config = dict(
    num_hidden_layers=11,
    hidden_size=512,
    num_attention_heads=8,
    num_key_value_heads=8,
    head_dim=64,
    intermediate_size=2048,
    vocab_size=46454,
    hidden_act='squared_relu',
    norm='rmsnorm',
    norm_place='pre',
    norm_eps=1e-06,
    positions='rope',
    rope_theta=10000.0,
    rope_fraction=1.0,
    qk_norm=True,
    attn_scale=0.129,
    bias='none',
    tie_word_embeddings=False,
    parallel_block=False,
    extras=['capped logits'],
    init='normal',
    init_std_qkv=0.0545,
    init_std_o=0.0,
    init_std_up=0.0545,
    init_std_down=0.0,
    optimizer='adamw',
    learning_rate=0.00126,
    lr_mult_qkv=0.7,
    beta1=0.9,
    beta2=0.98,
    lr_head=0.00904,
    warmup_steps=252,
    schedule='wsd',
    decay_fraction=0.667,
    decay_shape='linear',
    final_lr_fraction=0.0,
    batch_tokens=262144,
    max_seq_len=1024,
    doc_mask=False,
    train_tokens=839800000,
    max_steps=3204,
    dataset='wikipedia_en',
)
MLP neurons of a small language model. Each row is named by its layer, matrix (up: input weights) and neuron, and shows model dimensions 357-452. Each number is 500 + 50 x the weight over its row's rms, rounded and kept within 0 to 999. Numbers have three digits each.
A block is one neuron, or neurons of one layer that tend to fire together. After each block is what it responds to, as a language model described it from the Wikipedia text at the highest values.

L2.up990:365499518465516398528473524520489564479536465496530544525600510445505484566482460491489443472552516496535548568515457466495546538437527408512488485431497460423437499443465518426564591492527503511500424503463567509498442502576492364526551446465454524445450432546555455503453478541433385430
Description: Clause-continuation pronouns and auxiliaries. Pronouns or auxiliaries opening a new clause or object after that, which, when, a comma or and in narrative prose, e.g. it, her, would, had.

L2.up1261:550502478435563415481598558531616534514575505564452502517601602447525443510530452565489476398481487542495533441514452405610478531468489489473407482469612442509511460529465552472541484456486626460515421470468484548449566521519497469496545507487455467520478599552450462544506503450551488515
Description: "of" in official titles. The word of inside government offices, departments and royal titles, e.g. Secretary of State, Department of Agriculture, King Louis II of Hungary; weakly, digits and row-end pipes in tables.

L4.up1143:489461539467531495495495540610464590476524495500472540553510531440574576452498562435536431533521509414636499498478467572466389529558472493527443489571591527544398443468581555504499429506465510511493496505480505535575420510490438416510487576582439390495522445449400519493537397552495588560
L4.up1477:503551577578487464526538506515497564492544515401539640486482429500466543479639498446585498481449495500515481477506474516490433511446521442517396537529525504523508542497616527570521399543609448503496563477501509494496476456477474452510510432509524474548550488467420425387549519585488534409
L4.up1702:574508539369498462496495459556577546551455532493508455532423528468554507554494484503358507408495488522565532501532477495497477534485518495478471421568525502373436428424504551439495543520612503486493485571529540563510447526481488534435569537572518563413530520488577521471409455550489578587
L4.up1779:394502518452540361568558537509486484501444430503476440502530468485519505438468544446377503508457521402505451519622506526528524460458612426503550469611480468443513473576554483554472549447548544484600573486478561444431440418519496495478497473548470476476521547490570471574499423559430443498
Description: Main verb after subject. The finite verb (usually was, is, were, are) right after a long proper-noun subject in encyclopedic prose, e.g. "The Foundation was established".

L2.up1993:588500499541542489540486520482495477540569509469545593576509489463543529500398495548494549495428450515528562550473476443526543457483455422435428520452480467497482564527543524556555522504561524523498472514450459476408497462534485463438630580579494437459518423602555482509359438423441524493
Description: Biographical main verbs. Main verbs, mostly "was", "being", "became", "is", that follow a person's name or pronoun in biographical narrative, often passive, like "was named", "being elected", "became disenchanted".

L4.up98:514408414444539447538569547578471545485521473502534523521561503445550442446485511474524467506573503447572476541493530464481485497445491386521504466442421468513527504412410464557421508568571589486516473583527433567532434457538521464400503528514523517464455471515536448566492411436471491493
L4.up208:475484595521519457480506559491575520464526490556563464508450506504449482461476523505458442485566529474539490404499516572531450573468537390592538502442550451536513422507607436567444531529512499547554538502456493501455421453589468388440521545383554550546514414553526465523491511517539475434
L4.up446:423447449511507535464423496467545507584607542482546551520502484506516522561516551478548472555505480413577605509488463424438568462522476465542533467457439470485486512568486457578547548516515541507447453446459432466465502455571491414417543429516430501508510519450451579572561559453462495435
L4.up1679:490465421488515554482445504463506472475544452519509479472563443483491518525448484541491501441427386443560458476435522538487481466524498419429436488496496480507489423438553497507535488436491507474531519496427490570474459512515451506406536494533479471553434445549554536466473457508420421505
Description: Pronouns in referring contexts. Pronouns and pro-forms such as it, he, them, this, there, mostly at clause starts after if, when, though, or semicolons.

L4.up466:515482469399482595478496522518638547463442515457484437522497608547512556516457438484619552460483499487462520412476478467588504365497538494518485350436585467505558535504533489482484551607468536427500431438525504545450500470563555534559573564444489457449486487557562480538519506468484528522
L4.up836:410373400449472545646438584473586461471385516537504556500503473439429528548503478508461477382459443398469504578511481510541459520464445415477445556541532561471482492447574527506405463451552514465560555512462492487439451484538564480510598567559506474531467493431565525475448466449432432519
L4.up1349:481536462486457476538431506481682480493485426546549447501649507425482505488420446441570504466482456534508488415491458482589534469475461482450435481503529520440467376447582575516419636586439515528542495495521526513361491518649515492486590511563486464488490486575494498403528473423574557546
L4.up1416:440447550477442440565456495503566557494527575532568542421614478444475495579492470471472559507579537476472557489485515517559498373494590427471474454532504560485470441448431462480525530463511453511491533469573480565485471477537562462492534540495545462521480540550506470577452495489487615414
Description: Scope-setting "of"/"in" after rankings. The preposition "of" (sometimes "in") after a ranked or superlative noun, introducing the reference set, as in "best-selling album of the year", "only rapid transit line in the city", "sixth goal of the season".

L7.up79:382440508433489455515409502551516490535512473422520520453485455510492546459482446545528504531562489420556521490473509514546480526390430413646449458402507483492450512496457545499428510544559505445474493509482499541467508381506556455446518470583445496491469460529482442513554442475456542401
L7.up256:435494543526466444466440498500573454490543527505536441443443534491567506542507599552512426507513429496538371518501504443524479474523520472531457488403533456449587496567589423522424481485537472488588507496432526478438588480561469493527551446495556528486471501398471502435493541487466501444
L7.up761:518451500418431507539541553560450394499505442513513506516515518576521497583498504495431381505454490477536419525479424484451465497498541472473520552515598398472532521473532514524542463574585465510495503555409570566381561429522455422511563462479434595505473481433569615445509502428537479534
L7.up1277:391422504484487483540537556428481546520549555501518519460444554544533451610467497559459554457522508479498509504447536484523470416504481443555462509495500476511520507534583427439499482509531485525509545534550572507426432476537471496411488432438385554550461481542554423552444560418508589451
Description: Post-preposition determiners and modifiers. Word right after a preposition or "the" that starts a noun phrase: pronouns (it, his, them), numbers (two, three), directions (West, East, south).

L7.up23:506542614462446469512460535509496564563558504525432457513458504480552577520538527531511461538467476433574502559504497514451483412493562548492476504473455576546513492415568470666473448593529490532470541479510518472458574408531468452509533531478454531539530471645581460503510454606441535566
L7.up739:421522515514529439531451558564544575539582497537478571567454545528425545590568584474566486458450536459556479500509451455518503505455582444488458562448480456479494510399533498509482506536477492598501463445441453496392569512519487473506500491496420519422540393574481524513447501553445464581
L7.up835:554470556451515436542445491496490528468403458553518425410484454515471516561513518541493500554485482481570448528611570470476596553518544409495387455389545473490442516424479519551452475502443476448532500502499577477433542459483481486492413533519494451399460530501450537506469499605499499569
L7.up984:455436459527527450497537559477458480450584530515537479455497490525507568532578518633566567539500501509513542505450459467473502467389489406409485475488470443473505606438573492574450506403480471534524616506506492496492545550444535468517483483464478564495571478461490477514545442482475533503
Description: Past-tense auxiliary "was". The verb was (sometimes were, is, been) right after a sentence subject in historical or biographical prose, usually before a passive participle: was appointed, was founded, was elected.